From a checkpoint of a small transformer trained on Wikipedia.
Size: 5 heads of 64, vocabulary 16384.
Architecture: LayerNorm before each block, untied embeddings, attention and MLP in parallel.
MLP neurons of a small language model. Each row is named by its layer, matrix (up: input weights) and neuron, and shows model dimensions 208-271. Each number is 200 + 20 x the weight over its row's rms, rounded and kept within 0 to 999.
After each neuron's rows, "fires on" lists the tokens most often at its 100 highest values on Wikipedia text that the model never trained on.

L8.up742,172,201,213,217,198,195,228,211,248,160,195,206,190,203,234,251,176,215,224,205,196,211,183,180,191,241,192,216,230,226,204,213,257,224,190,222,214,203,207,186,197,201,202,195,196,213,223,197,192,184,176,214,199,210,199,183,216,188,173,200,176,210,184,209
fires on: ". ", "y", "g", "ok", "since ", "s"

L7.up1019,198,173,201,211,206,193,205,214,193,189,224,207,221,220,207,201,203,173,189,208,224,212,181,196,174,185,183,187,201,223,207,207,191,167,184,203,180,211,211,184,198,193,239,183,171,186,241,184,205,183,205,213,182,197,190,206,204,208,205,198,183,196,215,185
fires on: "(", "aph"

L10.up767,226,151,200,198,208,225,229,204,155,188,194,237,206,208,197,187,198,186,190,237,191,198,158,202,197,234,152,221,181,202,211,212,203,205,183,213,192,163,197,214,162,230,213,219,192,199,163,199,201,181,210,214,193,196,214,228,221,190,265,196,202,209,206,206
fires on: "A", ". ", "& ", "N", "F"

L7.up659,178,219,223,214,203,208,179,181,216,178,216,189,179,216,187,196,210,204,228,178,194,220,239,185,198,216,195,202,186,223,186,195,160,230,201,203,169,194,181,212,228,196,232,197,212,208,207,176,203,186,215,209,247,220,220,230,208,189,189,189,180,209,222,199
fires on: ". ", "while ", "\n", "- ", "October "

L10.up1040,224,193,229,224,171,197,204,170,223,219,212,239,157,189,195,185,198,208,226,209,239,202,199,191,214,180,219,200,209,183,216,195,197,225,207,185,235,188,190,205,167,211,193,223,217,169,221,226,227,181,180,218,220,205,192,197,197,200,195,218,205,208,197,192
fires on: "he ", "s ", "He ", "- ", "she "

L12.up533,210,207,224,207,212,198,214,207,194,205,213,203,206,175,216,192,186,222,233,165,196,180,176,217,197,197,180,214,177,186,196,196,223,188,175,166,181,199,187,222,198,228,212,193,217,254,163,219,230,168,241,193,201,196,201,199,237,215,201,213,187,196,203,193
fires on: ".", ":", ")"

L7.up463,212,186,182,174,197,196,177,177,196,182,164,193,211,195,190,207,205,215,208,227,193,232,190,218,226,194,183,187,180,227,192,183,197,170,199,188,191,188,156,197,199,184,183,198,228,182,195,222,210,171,191,166,228,204,182,203,224,161,193,231,194,229,214,194
fires on: ": ", "as ", "coun", "number "

L10.up340,196,244,224,205,217,165,199,196,193,237,181,206,182,196,175,202,203,258,221,214,180,206,231,165,258,211,235,214,201,186,192,233,214,207,194,200,211,230,167,203,221,218,193,214,209,239,221,231,203,195,221,210,203,217,192,181,218,184,175,209,181,171,206,193
fires on: "on ", "\n", ", ", "tre"

L16.up764,206,219,204,209,233,175,191,192,222,212,200,216,219,230,208,203,185,219,210,196,189,209,216,152,214,200,239,201,201,173,174,207,190,179,210,189,199,211,211,211,192,225,210,194,251,201,187,191,175,211,224,200,177,206,177,217,242,201,232,177,178,198,208,169
fires on: "On ", ", ", "on ", "("

L8.up488,209,199,184,198,187,189,182,193,237,206,164,206,219,186,238,149,185,183,187,213,207,218,218,222,211,214,203,158,213,221,186,174,214,196,205,200,227,228,174,216,191,202,176,205,190,179,186,229,196,207,177,185,222,221,193,201,214,197,148,230,206,218,187,214
fires on: "as ", "(", ": ", "be ", "being ", ":"

L10.up1247,190,225,192,195,217,203,203,225,191,209,187,211,177,172,192,223,202,222,189,211,218,209,172,205,183,197,236,241,212,195,218,190,227,166,223,222,221,218,216,198,214,190,192,219,238,198,167,192,191,201,220,208,187,206,173,224,211,194,226,198,190,234,203,189
fires on: "| ", "first ", "2 "

L16.up572,191,224,216,214,188,186,192,203,190,184,208,161,214,193,187,188,159,197,225,197,175,207,218,193,227,238,211,224,203,206,165,197,215,221,193,226,228,206,195,188,157,211,208,185,199,215,199,207,210,222,195,180,202,203,220,174,225,209,182,170,179,204,177,204
fires on: "C", "N", "Con", "(", "Inter", "of "

L7.up565,218,188,217,216,215,167,153,225,193,200,193,217,198,175,186,172,184,203,200,226,203,243,197,221,219,202,215,243,209,185,177,189,211,222,216,190,200,219,178,210,177,168,223,188,206,185,197,223,194,189,216,205,195,215,197,209,234,214,212,182,183,198,232,233
fires on: "well ", "or ", ",", "commonly ", "ant "

L14.up889,174,196,225,183,202,238,198,210,205,162,236,181,222,227,244,244,191,184,225,235,190,197,178,177,192,198,209,215,209,193,207,246,205,182,207,224,257,222,192,212,175,201,194,234,193,209,225,206,208,206,206,206,172,188,223,203,223,188,165,212,197,187,209,200
fires on: ", ", "\n\n", "(", "\n", "election"

L10.up109,180,223,184,187,210,187,195,184,179,197,187,208,190,221,221,179,184,218,193,216,181,192,186,188,195,222,215,190,192,192,192,219,206,211,227,242,179,200,224,208,165,189,199,228,192,185,228,205,191,246,221,205,161,199,233,186,231,209,180,208,201,182,190,205
fires on: "(", "[", "\n", ": "

L10.up56,214,182,197,182,186,191,188,237,184,187,179,204,208,177,199,236,200,232,201,195,203,197,162,175,212,202,213,226,173,194,167,222,175,206,183,194,211,196,171,184,198,163,182,217,194,190,187,202,170,197,198,182,223,235,189,202,204,229,220,251,198,246,194,213
fires on: "-", "–", "or ", ", "

L8.up967,168,228,203,184,232,211,236,189,217,163,178,175,198,199,193,193,195,235,197,212,190,211,206,195,213,227,192,216,184,172,197,194,235,178,202,223,257,227,197,191,188,191,204,244,200,200,223,212,189,174,207,184,218,185,197,210,231,180,207,190,212,235,162,219
fires on: ": ", "\n"

L10.up1127,179,205,208,205,206,227,209,182,201,240,231,178,173,223,207,207,213,199,212,171,184,182,192,221,181,204,167,207,201,197,201,200,189,202,223,181,216,225,156,227,210,214,188,212,211,183,203,213,152,184,203,229,188,186,219,246,222,170,220,252,223,211,183,199
fires on: "'", "of ", "- ", "/", "said "

L10.up121,189,187,214,191,221,205,210,206,190,165,191,215,218,190,199,207,151,199,186,181,211,191,209,184,212,189,227,141,189,226,190,237,230,189,212,173,213,201,164,188,218,200,187,184,205,167,186,191,208,215,171,212,249,198,230,165,197,173,240,177,200,242,156,197
fires on: ". ", "\n\n", "who ", "by ", "until ", "from "

L12.up1221,210,213,219,215,214,212,206,189,180,197,250,206,188,216,203,213,214,150,212,199,209,238,177,196,186,187,193,217,200,195,219,167,203,181,200,197,205,217,213,200,229,180,259,189,208,205,224,212,220,210,210,185,206,230,204,218,226,166,203,195,226,207,176,249
fires on: "of ", "by ", "By ", ": ", "the ", "("

L12.up726,209,212,214,225,231,198,212,187,199,215,169,217,168,217,191,207,194,219,219,177,206,171,177,201,238,206,226,181,193,185,218,185,219,198,210,193,180,201,213,210,213,212,225,228,214,205,201,194,189,165,190,189,193,209,248,212,167,191,187,203,205,208,198,210
fires on: "/", "-", "and ", "World "

L10.up226,201,216,164,193,203,232,208,188,206,205,173,196,165,178,210,212,195,170,204,203,188,193,175,256,147,215,198,208,223,192,198,187,193,188,178,203,213,161,208,173,221,174,207,153,191,204,216,222,183,201,267,198,224,217,194,194,216,175,189,230,192,194,180,169
fires on: "by ", "a", "z", "at ", "'", "al "

L14.up365,193,195,192,223,225,177,173,193,192,182,193,184,180,211,170,196,165,198,213,184,185,215,200,167,227,206,195,219,155,247,201,210,210,261,178,217,186,196,222,206,215,189,159,187,210,208,217,182,194,199,215,187,179,231,179,166,207,202,219,227,186,216,222,222
fires on: ", ", "and ", "by ", "3", "the "

L10.up85,201,186,203,230,188,181,179,232,197,213,229,223,205,169,176,201,192,224,226,216,214,214,217,179,173,209,211,190,197,200,222,222,204,167,226,181,218,188,208,195,179,191,256,196,181,187,217,216,185,175,223,225,174,227,187,207,216,208,167,204,194,190,192,193
fires on: "\n\n", "of ", "- ", "Time "

L7.up945,172,157,209,193,181,161,191,177,133,208,172,187,204,161,209,213,214,210,148,194,172,184,199,235,204,192,227,185,220,200,191,201,199,180,221,185,205,225,211,182,199,191,233,215,229,204,183,174,194,197,190,214,167,237,190,197,219,198,179,197,173,235,192,221
fires on: "of ", ". ", "been ", "the ", "'"

L7.up1151,221,215,182,225,189,163,190,157,206,229,198,191,210,186,195,178,245,219,210,183,186,186,202,142,208,210,193,196,166,191,195,217,215,214,200,211,205,190,197,176,200,222,221,195,209,196,199,180,173,164,213,207,218,225,164,163,214,206,164,219,193,200,186,196
fires on: "-", "l", "c", "www"

L12.up748,219,214,184,196,215,177,190,184,184,191,223,235,230,193,204,188,194,239,200,214,166,194,219,172,213,188,208,225,216,217,203,209,198,197,199,188,221,146,225,187,201,243,231,212,193,219,212,156,164,194,190,176,195,222,192,204,194,175,223,218,182,228,196,205
fires on: "to ", "and ", ") ", "s ", ". "

L8.up280,208,198,175,193,220,176,229,216,167,197,191,222,204,202,198,175,183,202,204,195,214,208,190,223,196,209,210,240,226,225,182,242,191,189,175,216,258,224,215,245,176,204,206,226,200,175,230,208,189,199,226,204,198,171,194,200,195,221,166,217,219,199,199,212
fires on: ", ", "- ", "x ", "– ", "L ", ": "

L12.up49,220,229,167,166,192,191,217,205,222,208,211,195,226,182,182,196,161,211,224,231,191,196,194,187,215,213,232,210,219,219,215,188,190,191,191,198,179,241,204,181,211,183,240,232,194,192,200,203,150,240,188,175,224,215,183,211,180,199,211,209,177,191,178,163
fires on: "| ", "'", "the ", ": "

L10.up7,194,207,204,188,212,198,180,201,230,172,186,231,198,172,173,200,210,160,199,201,200,192,187,213,200,181,201,199,191,157,235,217,155,231,213,207,227,215,228,192,218,213,184,201,211,207,174,166,174,225,180,231,201,169,266,206,217,221,170,186,181,177,171,182
fires on: ":", "| ", "/", "1 ", "is "

L12.up1211,209,183,235,214,227,184,184,189,215,214,189,201,179,218,192,178,184,195,200,204,231,211,214,209,188,206,204,183,181,193,202,209,186,190,203,201,199,249,213,175,179,196,220,199,179,162,208,186,196,194,220,186,192,219,206,189,192,178,225,208,194,198,189,207
fires on: "==", "\n\n"

L14.up860,219,188,226,178,222,178,183,193,198,234,168,165,221,155,205,191,206,186,190,239,217,203,232,177,221,179,180,223,212,200,203,197,191,202,239,173,214,212,201,176,186,206,216,218,207,164,186,187,227,225,215,204,189,216,191,221,208,171,191,152,162,178,219,205
fires on: "=="

L14.up398,173,234,213,209,235,180,225,210,200,206,198,194,205,194,183,208,186,213,207,190,169,198,187,200,185,241,195,227,212,204,182,181,217,185,183,213,185,191,222,164,186,235,185,208,203,224,176,165,200,201,182,231,217,224,236,193,205,218,216,196,185,207,237,179
fires on: ".", "ov", "p", "Au", ". ", "d"

L7.up880,186,181,227,231,192,200,212,239,186,200,208,174,206,214,196,217,185,209,205,203,227,162,216,210,192,226,197,237,234,229,145,193,208,188,196,236,194,228,191,182,213,181,212,188,206,194,193,196,213,199,218,195,184,230,223,214,202,171,195,178,198,168,178,186
fires on: "|---|---|---|---|---|", "\n  ", ".", "|---|---|---|---|---|---|", "-", "=="

L7.up542,193,183,201,162,175,239,226,235,199,210,167,198,214,160,234,212,182,193,199,217,159,230,209,249,170,174,201,170,196,181,189,206,162,226,197,218,182,206,219,209,163,214,199,225,190,187,211,216,211,199,207,204,174,210,183,223,207,199,192,238,162,213,216,209
fires on: ", ", "\n\n", "; ", "- ", "("

L12.up734,201,223,177,193,208,178,204,190,175,185,210,217,214,196,162,199,200,214,214,222,206,247,185,230,225,200,200,210,214,197,182,194,218,198,184,162,173,152,197,202,204,209,205,187,204,188,194,182,175,196,202,179,208,227,244,204,196,184,176,198,191,197,208,194
fires on: "to ", "it", "si", "-", "of ", "and "

L8.up950,187,207,195,199,245,208,166,232,241,208,165,191,179,203,210,226,218,181,205,188,193,191,188,206,227,214,175,209,177,178,232,183,185,208,233,204,216,192,210,175,212,191,217,195,226,215,200,192,163,174,223,230,223,216,238,197,206,176,211,210,192,183,205,171
fires on: "'", "/", "\" "

L16.up287,200,247,171,208,225,206,221,184,195,167,185,197,198,187,245,225,199,227,222,183,171,198,168,172,219,202,214,201,213,203,203,192,157,172,184,190,206,210,183,231,187,228,215,212,184,215,238,242,188,188,189,226,211,194,193,169,227,188,183,222,202,207,133,205
fires on: "| ", ": "

L8.up779,206,216,201,206,194,197,206,225,196,229,212,210,177,192,172,221,193,208,159,171,189,175,160,237,208,215,191,185,204,207,177,227,230,190,189,174,192,215,213,240,219,214,202,231,189,177,153,228,232,204,219,195,197,181,181,192,208,195,213,214,184,205,208,185
fires on: "'", ". ", "St ", "-"

L8.up984,217,207,191,179,190,200,184,232,186,190,213,187,239,231,232,164,205,181,216,196,222,212,194,237,204,201,223,235,203,216,198,193,237,186,197,213,197,200,191,214,183,214,210,217,187,190,197,195,210,174,220,196,214,217,211,182,215,166,187,224,206,186,187,222
fires on: "of ", ") ", "r", ": "

L10.up752,209,213,182,199,206,191,175,233,189,211,207,178,255,190,168,224,176,205,251,215,169,191,176,207,194,238,182,227,182,219,192,177,191,209,195,214,201,180,178,179,185,217,213,187,158,158,190,200,198,194,165,216,196,179,218,159,185,238,181,202,176,232,163,217
fires on: "| ", "inter", ": ", "Inter", "(", "/"

L8.up32,205,180,152,201,235,195,181,199,161,184,214,185,203,219,190,230,176,187,213,198,215,194,189,181,177,249,198,188,193,235,219,215,196,202,195,207,199,191,198,197,214,216,191,181,195,217,176,185,176,199,209,172,178,234,204,188,224,189,164,204,226,207,206,194
fires on: "and ", "/", "2", "-", ", ", "2 "

L7.up22,209,201,191,210,240,163,168,213,202,198,173,182,185,199,206,154,179,197,162,185,192,254,201,246,208,214,189,193,172,223,174,191,202,212,215,174,213,212,168,151,179,205,207,200,169,211,209,195,203,200,178,199,215,177,202,234,215,189,175,185,190,234,177,219
fires on: "0 ", "2 ", "5 ", "E ", "50 ", "20 "

L7.up381,207,208,217,177,234,217,231,200,196,173,210,170,221,205,185,230,202,197,184,183,203,187,203,192,233,214,221,183,201,190,237,195,219,195,237,190,199,201,209,153,197,196,215,198,178,204,177,197,210,165,190,195,192,171,223,197,185,179,212,177,213,211,224,213
fires on: ". ", "place ", "medal ", "details", "Location "

L8.up1152,201,186,246,230,189,162,183,186,195,215,194,209,190,215,187,235,209,193,240,161,158,233,169,182,240,196,178,201,211,181,253,200,191,212,197,212,169,213,208,181,200,224,198,228,207,176,223,200,221,204,201,173,173,210,210,174,210,190,199,180,190,223,242,195
fires on: "| ", "of ", "–", ". ", "ac", "as"

L8.up339,210,185,265,221,224,203,175,208,204,227,226,189,198,181,190,188,207,201,212,182,179,233,205,210,211,199,214,213,219,208,201,212,191,222,229,194,201,221,201,173,176,174,255,208,230,179,197,196,200,230,207,220,209,244,210,190,179,177,217,182,193,202,223,247
fires on: ",", "==", "."

L8.up1119,177,238,140,209,199,201,192,228,167,194,184,194,246,199,192,189,186,210,221,200,206,192,163,199,211,217,239,200,167,199,199,222,197,247,231,178,220,193,188,190,197,184,219,207,198,187,212,182,174,228,196,222,194,205,193,187,160,240,181,213,203,218,214,210
fires on: "and ", ", ", "or ", "(", "/"

L7.up343,228,179,187,206,206,208,182,182,199,205,264,220,220,158,233,225,210,190,220,158,222,206,218,198,190,212,197,196,186,197,213,236,180,175,201,172,183,176,204,221,161,190,221,201,203,216,200,232,221,222,179,202,206,210,193,171,175,220,199,173,199,161,199,230
fires on: "\n", "defeated ", "station ", "| ", "hold ", "ever"

L10.up627,179,201,203,231,213,178,190,161,192,218,183,222,195,170,186,158,202,224,169,194,194,233,191,182,191,214,234,181,199,217,221,213,203,213,195,194,192,219,198,171,167,213,230,156,184,219,193,202,209,185,190,219,174,202,175,173,233,181,163,205,208,204,212,209
fires on: "as ", "of "

L8.up341,190,205,183,232,201,216,181,183,215,201,166,238,228,207,243,232,162,185,250,182,196,201,234,225,212,232,213,176,204,223,229,203,183,200,196,205,212,200,238,194,219,235,197,154,151,189,195,193,177,195,239,178,192,222,207,236,156,180,202,223,204,218,209,198
fires on: "=="

L14.up1160,207,220,176,199,209,148,170,222,205,153,191,229,209,219,197,210,179,198,187,177,212,201,197,203,228,214,235,211,201,216,210,215,185,203,185,231,217,167,188,221,201,209,203,206,214,145,192,180,187,197,231,175,211,212,229,208,228,175,228,218,206,208,191,224
fires on: "and ", "& ", ", "

L8.up141,206,192,211,188,205,207,215,204,210,176,203,224,205,210,200,241,191,185,164,199,196,217,191,193,202,205,236,242,239,193,199,185,202,199,208,216,202,203,223,206,190,190,178,181,180,198,190,190,222,209,206,198,211,207,198,165,183,182,216,208,173,242,193,222
fires on: "of ", ", ", "-", "from ", "- "

L10.up17,206,204,228,223,214,201,217,205,178,222,220,204,166,181,218,173,198,207,224,198,173,194,216,179,246,185,217,192,175,225,216,202,190,155,199,185,217,196,169,201,214,208,228,175,196,199,206,193,225,179,222,181,190,216,241,193,193,217,206,184,227,168,218,193
fires on: "ers", "a ", "in ", ".", "er", "respectively"

L8.up686,181,187,180,228,192,179,221,188,229,187,200,208,219,203,178,194,231,208,210,201,187,222,186,212,162,191,193,225,168,170,218,195,242,223,218,204,176,204,185,195,193,213,235,231,211,199,185,216,220,187,200,212,220,254,180,217,216,184,191,191,215,202,208,186
fires on: "\"", "6", "\" ", "Succeeded ", "("

L10.up667,206,222,220,176,185,189,221,163,214,188,182,191,225,195,231,170,214,236,225,196,168,189,203,166,191,216,167,189,217,220,178,184,182,191,180,249,169,181,197,197,216,222,200,192,199,221,184,212,199,194,181,192,231,205,170,181,215,173,219,208,190,178,209,236
fires on: "to ", "l", "h", "then ", "e", "-"

L14.up234,210,198,214,210,179,186,213,197,175,181,195,221,162,212,215,198,203,213,239,162,159,207,184,190,214,195,222,192,174,205,177,232,210,209,200,247,205,221,189,209,200,186,219,222,188,144,244,216,187,197,209,229,203,195,207,205,211,173,199,200,211,208,216,198
fires on: ", ", "\n", ") ", "R", ": "

L10.up716,198,219,185,207,216,174,175,226,187,200,263,203,203,189,203,175,174,200,220,208,187,197,211,207,206,195,210,193,188,169,191,190,202,189,195,201,242,232,209,162,182,205,228,188,176,222,206,182,174,182,183,200,217,217,204,235,205,206,207,176,196,222,213,169
fires on: ": ", "- ", "record ", "of ", "– ", "times "

L14.up674,213,177,200,209,197,155,210,206,230,168,208,202,205,196,205,199,235,211,217,186,208,202,199,149,235,209,192,229,190,220,208,167,201,223,222,189,185,184,220,207,174,221,213,202,182,174,191,181,170,213,189,193,206,165,233,181,214,162,203,208,191,194,205,188
fires on: "'", "', ", "over ", ": ", "of "

L7.up1221,202,229,227,167,179,184,221,202,183,171,175,181,176,173,133,211,217,197,224,225,213,182,185,202,191,231,246,198,214,193,207,206,226,190,232,192,220,186,202,168,227,191,234,194,204,152,185,180,187,192,199,189,203,192,148,161,191,220,217,206,242,185,176,198
fires on: "2 ", "6 ", "5 "

L14.up629,187,174,204,231,196,224,190,204,211,221,213,253,207,154,229,197,182,208,242,174,214,203,222,228,190,183,201,229,225,178,220,196,179,235,237,214,205,198,229,187,214,192,239,184,179,200,217,168,229,213,231,177,191,240,186,213,179,216,197,222,194,216,220,187
fires on: "==", "\n"

L14.up423,233,227,187,223,183,187,212,189,237,205,180,183,199,205,157,178,180,194,196,209,166,216,190,215,209,228,237,224,214,241,192,211,219,227,214,188,225,212,142,198,194,206,197,229,225,198,200,210,178,220,187,179,160,191,224,202,199,201,179,187,192,219,209,176
fires on: ", ", "for ", "\n", "L", "There "

L16.up264,215,172,219,185,210,186,197,179,232,175,188,194,209,233,185,223,221,197,170,228,205,217,204,214,181,213,223,194,196,215,184,196,218,183,210,196,201,265,187,215,166,229,215,218,188,180,188,222,176,220,185,167,189,219,211,169,227,207,191,158,233,181,204,213
fires on: "|", "\n", "(", ", "

L14.up801,212,217,198,174,189,207,177,178,188,186,191,174,189,193,201,198,206,228,206,196,167,201,196,196,183,227,189,199,198,217,208,213,175,189,187,205,202,200,210,198,220,193,200,192,173,194,185,185,219,209,208,189,211,200,190,208,191,208,181,232,216,211,183,212
fires on: "A", "as ", "O", "o", "l", "d"

L10.up474,216,215,218,179,189,220,248,192,197,237,221,175,187,206,207,163,195,202,249,202,181,213,204,178,208,201,219,209,174,161,214,202,177,204,205,207,189,192,165,189,204,194,194,224,201,209,179,191,203,155,222,191,208,195,198,206,247,176,212,222,201,210,221,187
fires on: "only ", "- ", "of ", "for ", "least ", "ely "

L12.up914,223,214,197,189,228,228,201,159,202,168,200,202,203,162,181,223,220,218,205,153,186,228,201,194,205,201,216,236,177,196,186,214,188,198,182,189,204,182,218,201,245,212,230,203,227,190,196,223,214,232,192,223,249,238,203,187,188,214,252,183,214,205,227,223
fires on: "==", "\n"

L8.up1089,189,187,196,221,222,221,236,184,188,140,199,201,189,198,198,227,208,210,214,242,186,201,183,196,195,230,218,232,171,201,223,175,207,193,208,184,204,219,197,178,166,202,195,192,178,231,168,186,204,170,205,213,183,193,209,194,205,189,218,202,202,158,245,144
fires on: "| ", ". "

L7.up1119,219,212,227,209,206,198,203,245,206,198,195,219,201,180,219,219,208,165,218,215,205,208,161,205,220,201,160,205,210,165,212,194,225,186,180,175,219,213,192,200,158,196,228,235,201,157,196,223,162,183,213,185,212,206,206,215,222,176,209,216,214,196,191,200
fires on: "It ", "N ", ": ", "/", "• ", "O"

L7.up1269,164,198,253,216,215,183,186,204,203,209,167,198,209,181,186,225,234,185,175,201,217,225,188,200,219,208,240,234,203,172,169,226,239,189,215,224,204,203,183,201,169,171,206,220,216,152,218,193,202,224,202,182,200,224,193,171,205,205,169,229,224,223,217,226
fires on: "===", ". ", "-"

L10.up98,190,200,210,208,241,208,202,216,218,203,185,170,228,186,172,230,213,174,199,216,225,177,195,174,210,205,191,232,197,200,157,183,200,214,240,233,222,222,214,206,197,197,214,199,207,192,188,213,201,217,179,204,225,227,229,199,211,200,192,209,199,215,188,202
fires on: "=="

L7.up1170,228,222,229,222,156,180,207,205,210,196,189,182,211,216,186,183,162,215,189,225,194,202,185,188,194,193,208,244,184,174,202,183,185,202,200,205,203,224,182,199,198,214,231,221,216,195,210,186,190,212,186,213,176,208,233,198,208,194,205,187,172,197,202,173
fires on: "s ", "'", "' ", "There ", ", ", "way "

L14.up63,194,174,169,191,196,233,223,194,207,191,178,196,197,178,201,218,193,194,204,218,212,191,175,195,207,223,224,200,188,217,157,200,181,201,191,203,179,193,214,158,196,213,178,206,189,240,176,164,197,202,241,199,222,194,192,169,217,182,168,219,194,190,199,206
fires on: "and ", ", ", "\"", "| "

L10.up831,211,203,200,171,194,196,214,180,179,213,195,208,179,224,178,174,197,210,223,200,165,187,207,167,201,154,187,210,194,213,194,233,183,202,186,186,198,196,224,171,174,224,144,168,213,208,212,191,163,215,188,188,198,194,193,171,225,202,150,203,217,199,221,191
fires on: "| ", "yard ", "sh", "Don"

L10.up663,153,192,199,229,207,182,220,202,200,234,204,209,202,208,183,188,221,185,185,198,201,222,164,195,174,202,220,194,193,180,176,200,192,210,197,205,180,222,194,208,179,189,216,184,207,192,207,184,179,196,210,153,181,204,198,169,205,184,174,201,215,229,168,202
fires on: "\"", "-", "p", "\n", "(\"", "|---|---|---|---|"

L14.up1232,187,179,238,229,200,192,224,204,178,208,212,199,184,232,213,215,170,186,219,157,209,237,188,205,207,210,226,230,216,175,234,224,196,176,228,190,191,210,177,184,166,204,191,205,192,221,210,155,227,196,221,217,188,199,214,171,213,228,201,201,212,190,204,181
fires on: "| ", "in ", "There ", "ac", "of "

L8.up552,237,207,198,182,222,189,209,190,187,183,195,208,170,234,213,223,173,212,208,203,199,200,193,214,223,208,205,219,195,213,195,197,270,191,170,209,211,242,173,192,213,199,195,182,192,216,216,250,160,223,173,227,196,209,240,183,205,212,183,204,233,185,198,201
fires on: "s", "/", ". ", "ues"

L8.up365,193,183,193,218,212,185,204,212,204,206,182,195,217,166,214,188,213,179,224,220,194,225,206,176,200,177,210,204,172,207,192,178,196,211,196,207,229,183,189,156,167,188,219,192,191,175,221,201,198,181,193,194,228,190,190,192,219,153,196,171,179,245,209,184
fires on: ": ", "of ", "little ", "Preceded ", "Website", "times "

L16.up875,220,220,210,215,196,215,204,216,154,199,165,222,221,212,177,217,203,182,166,196,222,217,219,220,171,202,206,188,224,217,190,204,187,212,204,222,209,209,192,225,216,179,199,179,185,188,183,188,188,224,207,201,196,189,185,188,189,171,212,193,187,236,212,224
fires on: "of ", "an ", "for ", ", ", "and ", "or "

L8.up148,176,189,180,209,178,209,191,208,197,197,190,184,200,229,217,234,188,178,240,207,174,203,231,199,181,172,211,181,202,184,211,189,193,214,186,195,217,247,180,221,183,217,206,210,189,205,204,247,200,204,189,190,156,200,228,187,205,197,189,188,202,216,220,222
fires on: "\n\n", ", ", "(", "end ", "of "

L14.up993,241,190,183,200,156,165,236,184,179,198,174,189,213,239,179,207,170,197,195,205,177,218,189,203,184,204,213,199,208,196,187,198,221,219,215,191,223,186,198,177,215,190,194,197,240,197,199,188,188,234,193,245,199,210,206,186,205,236,220,212,212,222,198,223
fires on: ", "

L8.up195,199,187,210,214,174,198,179,232,171,157,205,217,218,203,206,189,167,198,202,188,206,236,192,170,217,199,169,204,197,225,205,202,206,166,178,220,211,241,171,223,193,225,183,234,203,171,205,189,172,206,217,214,212,251,224,195,202,224,182,211,212,196,227,203
fires on: "\n", "- ", "\n\n", "– "